{
  "n_layer": 12,
  "d_model": 768,
  "n_head": 9,
  "n_kv_head": 9,
  "head_dim": 128,
  "d_mlp": 1536,
  "vocab_size": 32768,
  "activation": "swiglu",
  "norm": "rmsnorm",
  "norm_place": "pre",
  "norm_eps": 1e-05,
  "positions": "rope",
  "rope_base": 10000.0,
  "rope_fraction": 1.0,
  "qk_norm": false,
  "attn_scale": 0.0884,
  "bias": "none",
  "tie_embeddings": false,
  "parallel_block": false,
  "init": "orth",
  "init_std_qkv": 0.0178,
  "init_std_o": 0.0145,
  "init_std_up": 0.0178,
  "init_std_down": 0.0,
  "optimizer": "muon",
  "lr": 0.00115,
  "lr_mult_o": 2.0,
  "lr_mult_down": 2.0,
  "beta1": 0.95,
  "lr_head": 0.0053,
  "grad_clip": 2.0,
  "warmup_steps": 200,
  "schedule": "wsd",
  "decay_fraction": 1.0,
  "decay_shape": "pow",
  "final_lr_fraction": 0.0,
  "batch_tokens": 131072,
  "seq_len": 2048,
  "doc_mask": false,
  "train_tokens": 880800000,
  "steps": 6720,
  "dataset": "wikipedia_en"
}
MLP neurons of a small language model. Each row is named by its layer, matrix (gate and up: input weights; down: output weights) and neuron, and shows model dimensions 592-655. Each number is 50 + 12 x the weight over its row's rms, rounded and kept within 0 to 99. A neuron's up and down rows have the sign that makes its largest values positive.
After each neuron's rows, "fires in" lists the words (lower case) most often at its 100 highest values on Wikipedia text that the model never trained on.

L3.gate1378:58 56 48 60 52 74 63 55 29 42 37 47 49 47 41 50 43 54 26 67 49 43 73 46 43 54 48 46 54 46 42 46 61 71 42 53 30 47 50 61 50 42 61 50 39 27 71 30 53 49 46 50 33 78 43 79 53 48 52 42 30 45 42 54
L3.up1378:66 46 39 46 63 44 72 51 50 43 37 28 27 37 54 33 31 49 50 47 51 62 79 55 48 58 76 45 48 23 52 43 27 60 52 56 48 37 57 47 86 70 77 39 55 56 48 61 57 72 72 75 65 45 53 38 43 60 48 55 54 52 46 33
L3.down1378:71 41 46 70 47 41 54 52 77 40 46 20 47 48 61 61 56 63 48 36 62 61 63 44 51 63 55 57 45 52 49 60 39 42 45 62 60 47 44 50 74 62 68 68 30 37 43 60 56 65 38 46 49 46 50 56 56 50 65 77 43 53 30 37
fires in: "river", "airport", "university", "corporation", "museum"

L3.gate1242:63 58 59 61 44 43 64 45 36 64 47 58 68 35 62 47 59 65 45 24 47 26 51 46 47 50 40 68 45 42 53 78 55 32 64 66 40 57 48 57 45 60 61 56 47 43 46 60 63 48 47 49 42 19 36 57 44 37 62 59 64 58 33 66
L3.up1242:46 82 44 46 46 53 51 48 39 32 46 74 59 27 58 44 37 51 39 34 56 51 34 47 62 33 41 52 58 70 32 65 57 57 66 54 49 43 61 68 38 66 47 52 51 58 36 50 42 56 60 53 52 37 54 57 39 59 46 49 38 47 55 33
L3.down1242:63 80 56 51 32 56 47 27 66 55 62 73 66 34 58 43 51 52 34 69 56 75 61 56 61 39 57 50 15 52 36 53 51 63 56 58 27 40 43 60 37 53 56 34 49 46 49 60 63 53 62 46 63 68 56 52 55 61 33 59 55 64 53 44
fires in: "such", "these", "of", "those", "this", "operates"

L2.gate1012:37 56 61 63 55 41 67 59 34 69 45 52 57 59 61 47 34 33 39 35 37 50 50 51 47 49 62 62 48 77 47 63 40 59 64 46 41 48 71 26 66 51 47 59 37 31 57 62 44 52 43 57 38 60 51 47 32 60 38 51 66 42 44 54
L2.up1012:38 64 61 43 63 39 52 49 47 49 47 45 60 64 62 41 57 49 62 60 44 53 58 48 55 34 52 68 52 80 57 56 54 46 59 31 41 52 64 45 69 53 45 66 48 59 27 47 45 55 56 64 29 47 55 45 19 49 74 41 65 51 50 41
L2.down1012:45 55 61 45 53 39 48 39 39 52 59 61 56 43 53 53 38 58 51 61 47 58 46 61 39 36 42 47 52 55 33 31 71 55 37 51 48 36 42 28 32 63 64 34 52 43 58 73 60 64 38 74 43 69 56 47 47 58 65 24 56 22 48 55
fires in: "these", "those", "land", "41", "men"

L2.gate200:64 60 49 51 60 64 50 55 50 56 41 67 30 44 59 51 33 72 43 38 30 52 42 53 58 63 58 50 55 34 57 53 70 43 60 50 39 23 59 72 64 50 65 56 32 46 68 14 68 46 44 40 25 21 66 38 58 51 48 66 40 56 45 51
L2.up200:49 67 57 53 43 60 50 52 30 46 41 45 44 43 56 34 34 48 55 59 47 74 62 62 52 46 58 52 49 53 62 54 46 50 31 49 65 47 56 67 59 45 62 50 61 27 49 42 65 60 35 45 52 31 50 56 38 38 46 61 67 37 65 52
L2.down200:32 81 59 56 62 56 66 58 58 57 48 60 31 37 54 66 34 56 59 60 36 69 27 48 52 39 70 53 75 35 52 51 68 42 54 40 35 35 56 36 59 69 51 46 51 55 58 26 74 37 29 54 71 40 44 43 54 55 57 62 38 39 60 39
fires in: "was", "are", "is", "u", "be"

L3.gate51:26 48 52 59 36 47 62 53 36 65 69 51 58 40 43 41 60 59 62 18 41 72 66 56 35 37 52 54 77 42 63 59 41 37 55 71 50 54 57 37 71 60 56 38 38 49 61 66 50 46 55 71 47 65 53 60 33 34 59 48 53 43 56 55
L3.up51:49 45 48 47 56 74 36 45 52 52 34 54 41 51 62 43 73 25 33 46 64 35 61 75 41 44 50 39 29 47 55 42 50 64 46 66 72 56 43 55 69 46 48 27 48 33 25 62 38 57 38 30 40 48 49 33 13 44 46 41 47 48 43 40
L3.down51:44 37 57 45 54 34 62 48 58 52 53 66 46 51 39 26 45 55 38 41 63 63 54 50 32 57 44 37 51 42 58 51 40 43 45 61 78 70 59 58 52 85 49 43 41 45 45 36 56 61 42 47 55 57 65 56 20 36 70 47 72 46 24 47
fires in: "king", "order", "old", "middle", "good", "high"

L3.gate105:51 63 34 61 44 49 55 45 33 65 44 51 42 47 38 74 39 42 63 28 40 50 34 47 66 50 70 72 41 42 59 50 60 52 48 42 48 45 51 53 56 60 37 69 44 37 56 47 58 31 33 50 39 37 42 76 59 40 60 65 40 55 53 38
L3.up105:68 27 63 60 62 38 57 42 28 59 42 46 38 62 37 57 52 45 63 51 61 50 56 68 67 56 52 66 39 46 42 62 76 56 53 50 37 45 60 65 78 74 52 69 70 23 64 42 61 50 39 44 44 43 53 59 46 54 39 40 49 57 50 52
L3.down105:31 43 54 34 52 60 62 52 65 41 41 93 18 49 41 65 34 37 38 36 58 62 31 42 40 48 38 50 46 61 49 61 51 46 49 47 49 55 40 51 43 53 61 37 52 30 51 50 55 38 40 50 68 40 55 67 59 40 70 42 44 61 51 64
fires in: "the", "s", "his", "both", "her"

L2.gate537:46 49 69 53 73 30 45 34 62 52 48 51 52 56 80 66 32 56 53 58 42 44 25 62 66 62 45 57 39 55 51 63 63 53 42 48 42 66 55 63 47 35 48 33 35 34 64 59 45 45 50 58 56 46 56 44 52 40 40 25 79 47 52 34
L2.up537:69 71 61 48 50 44 55 50 54 45 62 64 47 58 42 63 38 53 77 43 32 63 44 46 59 78 50 35 52 59 40 72 55 63 39 52 61 60 55 55 50 26 33 54 22 42 62 51 48 28 33 69 44 40 61 38 74 45 34 45 70 43 55 49
L2.down537:35 40 58 55 83 41 48 74 30 49 55 56 75 36 42 66 57 65 55 55 50 57 35 51 50 47 58 46 59 45 44 31 44 50 51 51 54 62 41 48 38 39 42 56 43 27 59 41 59 57 42 41 38 50 60 38 51 38 48 54 95 61 65 54
fires in: "along", "around", "over", "above", "behind"

L2.gate817:42 49 56 49 39 50 40 61 56 63 46 38 63 50 52 55 62 53 57 40 44 71 29 66 49 60 43 61 55 42 50 39 50 72 39 49 51 49 32 57 59 57 48 37 34 50 40 49 54 50 43 83 52 50 53 57 45 41 58 40 36 47 37 45
L2.up817:53 55 58 64 47 28 67 58 53 62 51 83 49 59 29 55 71 51 44 53 44 73 17 55 36 56 63 43 27 46 64 50 42 66 45 44 57 72 45 16 61 46 40 38 47 56 30 27 42 48 43 38 45 53 64 42 43 38 45 39 54 43 59 50
L2.down817:67 41 59 77 56 37 37 53 74 50 40 51 51 78 42 57 35 55 40 52 60 41 37 54 57 48 62 51 59 48 45 32 67 36 63 49 54 38 54 45 60 62 60 33 46 66 25 46 33 64 46 33 55 72 53 42 50 53 45 49 20 53 82 40
fires in: "single", "two", "little", "taylor", "junior"

L5.gate495:21 23 39 40 38 56 31 74 33 51 55 54 51 47 46 45 44 47 38 65 74 48 65 52 76 30 52 53 37 57 62 44 67 51 59 62 55 39 71 58 52 38 59 65 45 48 39 51 57 62 45 39 56 44 55 81 70 41 43 44 37 35 43 53
L5.up495:50 69 59 59 41 67 58 66 49 69 46 55 91 50 46 52 62 49 68 18 46 47 31 55 37 48 53 49 46 56 37 69 68 46 69 72 44 65 51 33 37 57 67 41 56 57 36 43 46 45 35 58 20 57 50 53 60 37 67 56 32 58 63 50
L5.down495:38 47 58 58 77 38 08 49 47 40 48 54 58 47 42 56 46 35 44 36 71 54 59 39 33 38 34 39 40 62 41 57 56 20 56 43 48 42 63 48 62 49 75 40 18 40 39 38 71 69 48 51 46 31 42 58 30 62 57 71 55 51 43 60
fires in: "of", "only", "in"

L6.gate1099:38 70 47 48 49 50 51 79 53 64 60 47 44 69 36 47 30 51 36 44 33 55 46 44 61 64 83 48 31 46 37 52 39 21 44 46 52 68 46 49 34 75 29 46 61 66 72 47 60 52 41 42 36 64 50 52 63 64 52 72 59 35 61 60
L6.up1099:49 59 50 84 28 68 61 61 69 27 38 44 48 60 53 51 58 60 46 60 58 55 50 38 54 44 67 45 35 45 78 38 64 54 53 63 40 59 62 39 71 41 59 52 55 55 53 58 51 61 50 41 59 34 54 59 62 48 55 42 44 48 69 64
L6.down1099:47 25 64 49 49 52 46 35 29 63 65 42 34 61 51 62 42 58 52 39 58 46 66 45 67 73 70 55 50 24 64 63 55 70 61 48 38 53 52 60 72 33 58 54 62 33 60 62 50 59 55 54 48 41 54 76 60 40 72 48 40 65 56 49
fires in: "s", "its"

L3.gate681:42 61 58 56 41 67 57 56 43 71 48 28 50 60 42 52 59 55 67 60 48 53 49 53 60 39 61 37 47 43 58 51 30 41 58 49 65 65 61 58 38 48 43 42 50 62 50 73 48 39 48 52 55 47 57 26 55 63 45 45 38 53 63 46
L3.up681:67 46 56 63 42 56 49 54 43 59 46 58 25 41 65 48 59 32 36 47 54 52 71 32 62 47 49 58 38 60 46 41 62 63 74 45 51 58 52 68 47 51 18 54 28 64 38 29 62 48 43 44 47 60 43 41 61 53 30 55 36 53 65 60
L3.down681:71 68 38 61 61 53 37 55 29 58 46 63 59 37 37 37 66 42 62 47 43 50 50 43 70 41 47 66 47 46 54 62 64 49 47 31 51 34 53 50 28 54 37 10 25 64 39 28 68 46 37 55 53 55 55 34 63 56 34 70 33 67 42 45
fires in: "november", "december", "march", "october", "june"

L2.gate641:46 71 60 63 68 30 30 52 29 35 39 65 64 44 58 35 35 29 49 46 41 60 42 52 44 54 62 45 47 51 65 76 41 43 51 50 55 61 70 39 50 46 50 65 26 51 45 34 49 65 33 38 23 51 58 45 47 61 57 64 50 46 40 51
L2.up641:36 74 61 67 60 42 41 52 49 30 32 53 65 48 53 33 37 24 56 48 33 54 53 56 50 50 59 33 37 53 62 64 32 55 51 40 61 47 54 53 51 37 51 61 46 48 50 28 49 50 51 50 23 53 54 48 34 65 58 70 48 44 65 64
L2.down641:56 54 60 51 62 42 42 49 43 60 33 77 57 48 42 57 54 49 70 51 63 59 44 42 59 62 47 45 45 49 44 53 27 32 50 24 49 73 48 53 55 51 57 80 38 50 39 31 55 48 41 58 33 36 59 45 41 66 59 62 51 65 23 51
fires in: "of", "few", "these", "those"

L3.gate87:33 51 53 42 76 52 59 38 59 41 58 51 53 32 65 46 54 52 54 40 40 42 50 34 51 53 59 63 24 50 25 49 45 55 42 40 55 49 58 48 57 40 51 58 48 48 54 28 50 67 44 56 58 36 54 46 55 34 45 60 52 37 51 42
L3.up87:33 59 29 46 59 44 59 56 50 63 76 63 42 34 46 53 45 65 45 47 46 39 50 57 73 43 58 57 47 37 53 28 59 26 47 54 66 51 57 22 67 59 45 58 51 64 69 32 41 68 53 81 49 52 48 45 56 56 35 68 51 42 57 52
L3.down87:48 67 43 28 52 32 52 72 42 65 55 32 54 52 48 38 60 56 67 45 39 52 73 49 77 40 27 56 57 47 60 49 64 43 62 29 39 46 50 33 44 54 42 44 42 32 53 52 43 50 46 54 47 53 44 53 68 57 45 43 39 59 45 58
fires in: "august", "may", "november", "march", "october", "april"

L2.gate1272:52 44 48 40 45 56 47 55 41 55 35 66 29 29 63 30 38 46 49 44 48 43 36 54 58 62 44 57 57 30 39 47 58 48 54 71 38 39 51 44 68 42 53 53 32 65 39 49 63 63 41 67 41 39 34 60 58 52 49 36 36 35 55 34
L2.up1272:38 63 56 63 56 77 55 62 53 39 58 44 43 40 60 45 34 71 43 44 43 47 54 54 41 50 55 46 56 52 46 37 57 52 46 49 43 55 58 45 55 51 56 38 36 57 31 46 53 60 53 54 55 57 47 56 55 42 66 43 37 49 59 30
L2.down1272:32 64 48 62 34 68 48 63 49 39 41 57 55 45 60 50 56 52 49 33 50 56 37 33 41 48 56 43 43 57 35 38 49 40 34 68 43 55 31 54 43 64 59 44 54 31 30 39 50 38 52 43 65 36 42 37 44 55 74 27 51 42 64 50
fires in: "not", "t"

L2.gate271:36 63 50 46 57 46 34 58 29 56 44 37 43 53 41 57 84 27 53 61 40 64 41 48 32 41 57 54 56 35 40 56 65 64 52 65 59 54 44 35 29 35 63 38 37 48 57 47 49 22 55 38 36 45 55 70 58 35 49 54 55 49 43 44
L2.up271:74 58 37 48 35 52 68 41 27 62 32 64 64 31 44 45 32 64 47 42 46 50 50 40 65 70 56 36 47 51 51 43 34 31 30 49 36 43 52 68 59 59 48 69 50 46 47 71 41 41 56 46 42 43 59 62 66 67 60 52 53 59 37 46
L2.down271:52 29 34 57 51 61 35 57 66 45 32 32 65 57 57 30 49 36 52 39 60 35 48 10 55 59 49 55 37 40 53 46 23 37 62 58 55 48 48 52 29 61 48 56 52 60 45 56 44 84 49 40 47 52 63 49 41 59 60 57 44 67 47 59
fires in: "city", "college", "county", "university", "beach", "river"

L3.gate626:44 40 49 41 55 29 50 57 74 72 54 59 70 64 52 66 67 55 47 34 39 60 53 59 65 39 62 55 29 27 39 42 55 47 68 49 47 65 75 39 63 71 44 41 55 50 61 36 67 36 59 59 35 45 51 58 58 56 59 59 43 52 79 38
L3.up626:51 64 62 64 58 50 41 49 39 40 44 39 43 55 40 40 43 61 41 55 48 55 52 46 58 52 63 41 51 62 49 29 36 53 52 59 35 52 56 55 45 42 39 63 74 44 60 45 60 31 40 46 49 30 34 41 56 56 40 59 47 51 80 44
L3.down626:43 41 20 70 33 49 59 71 60 70 68 50 35 51 56 25 54 56 66 52 50 58 38 38 43 52 29 50 25 47 59 55 49 37 48 45 45 49 57 64 55 50 54 18 80 76 36 31 42 34 47 57 50 57 41 59 58 32 59 47 61 66 25 36
fires in: "after", "when", "as", "in", "to", "if"

L3.gate146:42 45 81 57 62 60 55 59 34 42 37 41 42 30 78 25 28 74 55 70 58 58 33 56 53 44 35 41 24 56 46 38 34 40 46 64 64 53 51 47 71 57 54 65 36 26 59 49 38 34 44 25 54 48 39 65 62 17 43 48 32 43 73 60
L3.up146:57 32 28 47 73 48 70 53 39 67 77 34 52 37 53 42 12 52 44 49 47 50 44 39 53 31 49 49 19 58 49 53 49 52 69 56 62 46 42 67 19 64 62 52 52 40 45 38 52 34 30 51 50 54 29 75 56 36 48 49 62 62 57 66
L3.down146:54 47 31 54 47 34 35 53 66 47 47 56 45 54 45 38 62 40 47 52 71 42 53 43 60 40 60 53 51 30 54 43 62 67 56 66 52 38 31 40 43 39 61 51 25 46 45 48 42 48 60 54 51 41 43 50 30 59 52 59 47 42 53 48
fires in: "also", "be", "were"

L3.gate301:62 69 72 54 48 45 63 67 35 42 37 41 45 50 37 48 33 53 36 52 68 29 50 52 44 48 43 49 46 54 53 55 41 46 57 55 48 47 54 45 78 62 63 38 68 48 61 54 70 67 65 26 87 35 67 51 36 56 78 33 63 64 38 60
L3.up301:50 37 32 45 71 46 55 47 47 33 52 43 26 35 56 58 51 62 44 49 59 48 61 27 43 53 26 69 38 31 35 59 53 62 63 45 32 48 47 58 66 64 48 32 57 57 63 38 52 67 38 55 37 56 66 55 21 39 50 49 57 39 36 31
L3.down301:39 40 39 31 67 49 58 58 62 43 38 30 38 45 66 50 45 55 28 51 71 49 51 54 44 50 29 78 80 32 52 45 37 65 52 40 45 66 56 62 60 39 60 55 60 47 49 54 61 65 41 42 35 45 55 33 42 62 63 42 65 50 74 35
fires in: "made", "make", "making", "championship", "provide", "division"

L3.gate20:66 47 65 48 50 58 53 60 47 35 48 49 42 35 28 36 60 65 54 37 49 59 55 37 31 48 47 48 40 51 63 53 66 32 74 54 49 48 39 37 56 65 47 59 40 63 45 55 46 54 38 66 13 49 57 41 38 53 66 34 65 48 54 67
L3.up20:68 60 26 47 64 52 53 54 44 50 47 54 60 66 33 48 41 48 56 43 35 36 37 59 59 56 40 41 60 43 34 36 50 58 39 55 55 63 37 58 28 51 49 67 58 44 53 66 46 84 51 25 56 41 45 55 44 67 54 18 46 63 48 48
L3.down20:36 42 55 48 53 70 60 49 39 56 53 39 33 24 45 55 58 41 40 63 58 53 52 50 31 50 67 36 64 47 41 57 56 58 43 44 60 34 51 50 50 48 44 75 51 64 56 51 37 49 41 44 52 46 55 59 59 50 60 77 68 63 72 50
fires in: "0"

L6.gate262:51 43 50 38 48 53 54 54 55 49 66 63 49 66 20 54 40 57 63 56 49 38 25 40 48 40 42 64 53 73 53 65 51 47 41 25 64 58 48 45 61 56 65 79 37 58 65 29 45 43 43 31 53 20 64 50 45 72 51 31 46 49 61 63
L6.up262:77 62 52 49 52 42 37 50 61 54 53 46 35 20 39 28 41 55 74 62 51 40 56 49 45 65 63 63 43 62 38 56 37 67 50 40 57 71 59 63 47 62 25 51 36 43 48 51 54 37 52 44 37 35 75 44 42 51 51 61 50 56 56 44
L6.down262:39 50 56 46 68 39 51 63 49 67 37 44 33 47 46 56 45 73 56 62 35 34 64 48 42 48 40 41 58 41 49 21 44 55 55 52 54 35 72 40 43 65 40 43 29 46 70 57 31 39 62 44 40 52 39 20 55 62 50 52 54 40 72 57
fires in: "was", "is", "s", "i", "are"

L5.gate342:61 71 55 58 65 45 38 60 63 41 43 64 40 42 67 40 67 58 53 47 36 31 51 56 51 59 40 48 33 26 46 42 60 49 49 44 47 74 47 49 72 49 23 55 58 39 51 79 42 49 37 66 31 51 68 62 44 43 36 34 54 45 64 45
L5.up342:48 46 52 49 77 51 37 61 66 59 58 69 51 34 60 58 51 74 48 36 25 42 55 45 52 39 72 46 42 48 75 51 28 56 62 37 64 68 40 47 47 68 45 51 64 66 43 69 48 37 55 30 28 66 74 58 38 77 57 27 51 49 25 58
L5.down342:20 30 47 56 62 36 61 72 59 53 76 55 47 29 53 33 52 58 46 34 49 57 33 61 50 53 48 37 50 28 57 51 50 50 63 47 41 64 55 36 40 55 28 43 75 33 40 61 53 60 44 45 49 44 64 43 42 54 56 41 63 48 29 52
fires in: "of", "to", "by", "from", "including", "as"

L2.gate489:66 79 72 46 37 42 43 55 39 57 60 44 51 50 59 47 61 59 39 51 63 40 67 57 59 61 75 46 46 61 53 59 67 47 53 38 46 53 59 31 59 72 63 50 48 49 42 32 43 61 58 50 44 64 55 35 36 50 66 50 46 48 51 59
L2.up489:59 61 38 54 45 59 80 53 52 54 50 55 38 22 18 43 57 44 42 39 36 47 36 45 66 38 33 63 54 44 51 42 68 60 37 59 58 37 34 52 31 51 57 37 46 25 27 54 53 25 50 73 61 52 41 62 37 50 55 43 64 61 61 47
L2.down489:51 48 39 59 32 45 69 38 56 67 56 47 38 52 32 42 67 57 53 41 46 44 34 34 75 34 20 47 60 57 54 55 74 55 52 53 53 40 45 53 36 41 60 42 57 35 43 63 40 29 50 60 49 47 51 78 52 21 30 47 36 55 52 59
fires in: "march", "october", "april"

L2.gate1304:43 78 53 42 62 39 47 54 28 47 55 72 44 59 52 27 64 47 55 63 49 49 34 59 65 29 61 35 51 38 45 39 62 59 48 45 62 53 31 46 31 48 54 60 54 47 67 48 58 58 40 39 36 40 47 45 39 48 75 73 53 64 41 52
L2.up1304:77 45 57 49 64 67 40 55 49 45 75 67 56 46 59 56 27 49 53 50 61 37 30 48 52 53 47 45 59 63 48 45 49 53 93 50 49 50 39 64 54 51 64 57 46 65 55 63 48 53 53 25 51 73 64 48 50 46 48 42 43 32 35 46
L2.down1304:63 50 52 43 59 79 51 60 62 63 64 45 56 40 50 53 37 44 53 32 56 43 42 52 32 57 42 42 62 40 49 57 48 58 61 42 41 80 30 43 59 63 69 42 40 47 35 54 63 62 37 49 40 69 64 46 47 53 50 59 62 44 66 57
fires in: "made", "make", "forms", "making", "takamatsu", "japan"

L2.gate295:64 41 63 43 58 39 63 58 45 57 55 61 31 60 56 25 62 34 59 65 39 59 68 46 34 34 59 62 44 41 58 50 48 57 60 70 59 35 48 58 46 54 52 36 37 48 87 35 33 31 37 48 45 28 35 36 75 44 53 34 59 58 71 50
L2.up295:57 52 37 74 33 52 45 28 42 55 63 43 48 44 35 30 58 50 56 45 54 38 31 44 53 56 40 57 42 37 49 51 32 38 44 25 55 46 52 48 36 56 42 40 65 38 45 19 61 49 29 54 53 47 41 43 47 62 68 38 63 60 44 47
L2.down295:79 36 44 43 59 35 58 57 45 41 41 46 25 63 32 44 32 59 53 68 50 47 71 42 18 39 52 42 60 40 45 49 43 60 48 64 38 37 16 48 40 60 47 43 40 44 62 45 33 43 31 48 58 39 41 34 63 66 41 43 52 47 42 66
fires in: "0"

L3.gate145:58 56 72 42 62 17 28 51 37 46 54 66 55 58 57 48 57 49 46 53 68 43 56 70 50 44 71 51 72 50 53 50 60 60 56 59 57 54 47 68 47 40 40 40 29 70 82 27 45 29 57 78 31 53 61 71 55 36 51 50 49 43 57 54
L3.up145:34 40 56 47 43 65 50 56 60 56 50 43 35 52 48 57 41 57 71 72 71 65 38 50 55 36 45 81 26 58 63 53 28 41 60 32 55 56 44 55 61 48 50 43 40 50 36 68 42 55 64 37 46 43 44 47 53 50 59 46 47 79 45 53
L3.down145:55 38 32 44 62 56 65 49 60 48 69 37 40 51 27 65 49 48 57 48 66 54 35 42 61 48 27 45 59 66 65 72 67 35 52 27 49 51 46 55 48 52 30 53 57 53 37 45 48 35 46 32 55 44 51 36 49 49 47 58 49 43 48 70
fires in: "began", "started", "launched", "start", "laid", "since"

L2.gate504:48 60 50 47 55 48 46 60 21 32 65 20 33 65 41 65 50 43 40 70 48 37 26 41 69 36 42 44 58 26 50 71 50 29 75 47 60 42 51 45 49 38 47 44 33 54 57 50 25 32 61 63 74 56 67 53 31 50 73 32 46 42 68 47
L2.up504:62 49 46 28 40 60 54 53 47 52 48 39 35 56 48 73 54 31 47 58 41 65 58 43 55 51 44 25 36 52 70 75 65 36 55 51 63 49 58 41 46 62 29 50 49 73 49 48 55 39 59 60 76 38 60 48 65 63 34 58 64 37 54 38
L2.down504:40 25 63 50 61 43 44 56 59 40 56 88 44 41 52 66 65 64 57 30 33 59 61 28 44 57 36 55 54 79 58 39 49 54 38 44 76 49 60 65 52 51 58 72 37 50 68 64 76 52 43 58 51 37 55 47 72 49 65 61 35 44 65 42
fires in: "her", "his", "my", "their", "this", "its"

L3.gate1126:36 46 58 48 34 88 37 48 64 45 46 54 58 49 53 43 62 58 46 50 44 52 36 47 45 86 49 59 52 56 46 43 50 44 46 38 45 43 33 55 57 49 57 30 45 52 31 68 54 69 39 50 50 53 44 51 77 66 54 62 33 29 28 57
L3.up1126:39 31 53 42 53 53 48 52 51 36 57 61 48 46 68 35 39 23 58 63 39 59 60 65 48 56 37 54 54 63 46 22 43 64 47 25 45 51 47 64 45 37 44 28 57 39 58 52 58 59 51 62 68 47 44 53 49 45 46 73 56 49 48 54
L3.down1126:37 49 55 51 60 34 42 25 47 63 66 55 67 35 53 50 34 44 39 67 46 50 46 34 61 48 48 43 30 56 60 39 47 44 31 60 61 64 39 76 42 45 40 44 65 40 33 44 48 48 53 48 53 49 47 70 53 63 44 60 44 64 72 65
fires in: "2023", "2020", "2025", "2024", "2022", "2021"

L5.gate31:37 28 56 59 42 46 58 44 58 51 43 42 61 29 78 56 46 45 34 44 34 39 29 72 39 61 45 50 53 37 59 72 52 69 55 53 47 49 45 49 39 30 57 54 41 52 84 35 45 45 55 35 33 48 36 59 71 62 65 51 33 18 45 45
L5.up31:50 46 56 53 63 46 48 36 26 67 43 62 43 50 40 51 33 34 45 34 49 61 35 55 53 62 51 44 73 48 49 67 55 56 55 40 31 39 51 53 48 41 37 32 44 58 50 69 51 45 81 50 36 57 56 45 52 53 19 40 33 60 65 69
L5.down31:39 65 73 60 58 46 51 52 47 48 44 30 40 51 76 44 51 57 31 41 59 63 64 36 45 58 47 55 42 44 58 51 69 49 25 37 67 36 44 56 26 84 40 46 46 22 32 60 52 57 55 64 38 51 39 60 56 27 70 81 54 51 52 49
fires in: "for", "in", "to", "when", "from", "at"

L2.gate1247:57 48 55 52 71 54 44 37 55 54 70 60 53 63 42 62 34 38 73 65 51 57 42 49 61 63 38 31 79 47 59 19 52 63 59 34 53 44 21 47 53 41 32 52 55 34 59 61 51 37 73 57 25 56 48 44 53 69 55 33 56 69 38 47
L2.up1247:41 39 50 57 53 53 65 47 37 64 48 50 42 65 67 80 45 43 45 33 52 55 42 58 61 48 33 40 57 43 45 51 61 30 53 53 53 58 50 49 49 61 40 48 47 72 53 43 54 52 29 47 24 39 57 41 27 56 50 58 65 61 57 50
L2.down1247:72 47 56 76 77 55 53 54 43 31 69 51 41 36 43 42 54 49 48 76 63 52 48 65 27 54 59 48 49 32 62 51 56 49 58 43 51 50 35 54 42 44 48 45 50 66 43 19 41 59 54 37 52 53 74 36 64 31 58 52 57 54 62 70
fires in: "0"

L2.gate993:70 51 53 38 57 56 51 48 54 59 35 37 37 63 37 35 37 61 35 34 71 39 60 46 38 45 46 53 55 42 49 41 61 28 46 41 68 50 34 39 49 41 70 56 45 46 31 63 58 71 46 73 69 48 61 54 46 52 51 41 40 62 39 59
L2.up993:81 41 51 52 53 64 57 46 43 59 37 39 65 71 30 68 40 46 60 54 49 35 43 64 43 36 45 52 52 68 27 54 52 52 41 39 53 50 36 29 43 44 63 76 41 63 38 62 51 80 56 55 54 27 56 55 35 41 42 41 35 33 48 59
L2.down993:49 45 55 51 48 68 60 51 57 41 49 44 49 44 43 49 24 51 51 54 76 65 45 61 53 45 46 46 59 59 38 61 54 48 44 41 48 51 59 49 40 55 55 80 60 62 51 49 51 53 45 50 54 44 36 37 58 43 61 46 66 53 38 34
fires in: "made", "make", "making", "give", "gave", "put"

L5.gate801:38 49 55 67 35 63 48 46 54 55 59 53 56 44 41 37 40 40 52 34 31 40 49 72 56 56 48 51 58 55 51 51 38 40 23 46 62 48 44 51 48 45 55 54 42 63 46 65 61 39 41 45 61 46 39 32 64 54 59 35 49 69 37 58
L5.up801:58 42 73 34 43 42 53 67 39 47 62 28 51 54 40 59 44 44 38 47 41 59 47 66 45 41 57 74 46 51 53 47 50 55 59 38 51 60 50 46 49 55 60 64 16 43 56 64 52 32 64 28 19 48 48 74 50 57 48 33 40 44 19 52
L5.down801:53 53 54 62 57 56 41 38 52 47 38 45 34 49 49 49 44 47 37 52 55 56 53 40 32 60 30 25 62 54 67 51 76 55 69 45 32 59 62 49 43 58 66 70 53 32 47 36 77 69 31 58 34 53 54 46 38 27 54 86 31 41 50 66
fires in: "at", "with", "on", "of", "in", "to"

L2.gate208:35 49 53 60 45 59 29 62 29 60 42 72 31 48 45 63 41 52 74 34 51 55 30 67 51 50 63 61 51 49 25 50 47 50 48 49 57 37 53 49 43 56 65 43 58 51 47 60 42 58 48 59 55 50 69 43 56 42 50 47 34 37 36 33
L2.up208:53 61 50 58 42 54 63 50 44 34 48 61 57 42 34 47 30 69 30 62 42 34 57 27 60 68 35 49 47 36 27 62 48 34 42 40 55 69 55 40 50 52 51 62 65 44 59 56 43 63 45 67 61 35 57 37 35 57 43 76 46 54 54 58
L2.down208:38 53 55 50 62 71 43 44 48 66 61 73 38 34 70 38 40 47 44 63 36 43 39 64 59 51 58 15 41 33 20 50 54 51 59 60 91 57 41 37 42 63 74 40 56 37 42 57 60 54 53 74 69 58 40 24 44 53 56 59 61 69 63 52
fires in: "not", "t", "what"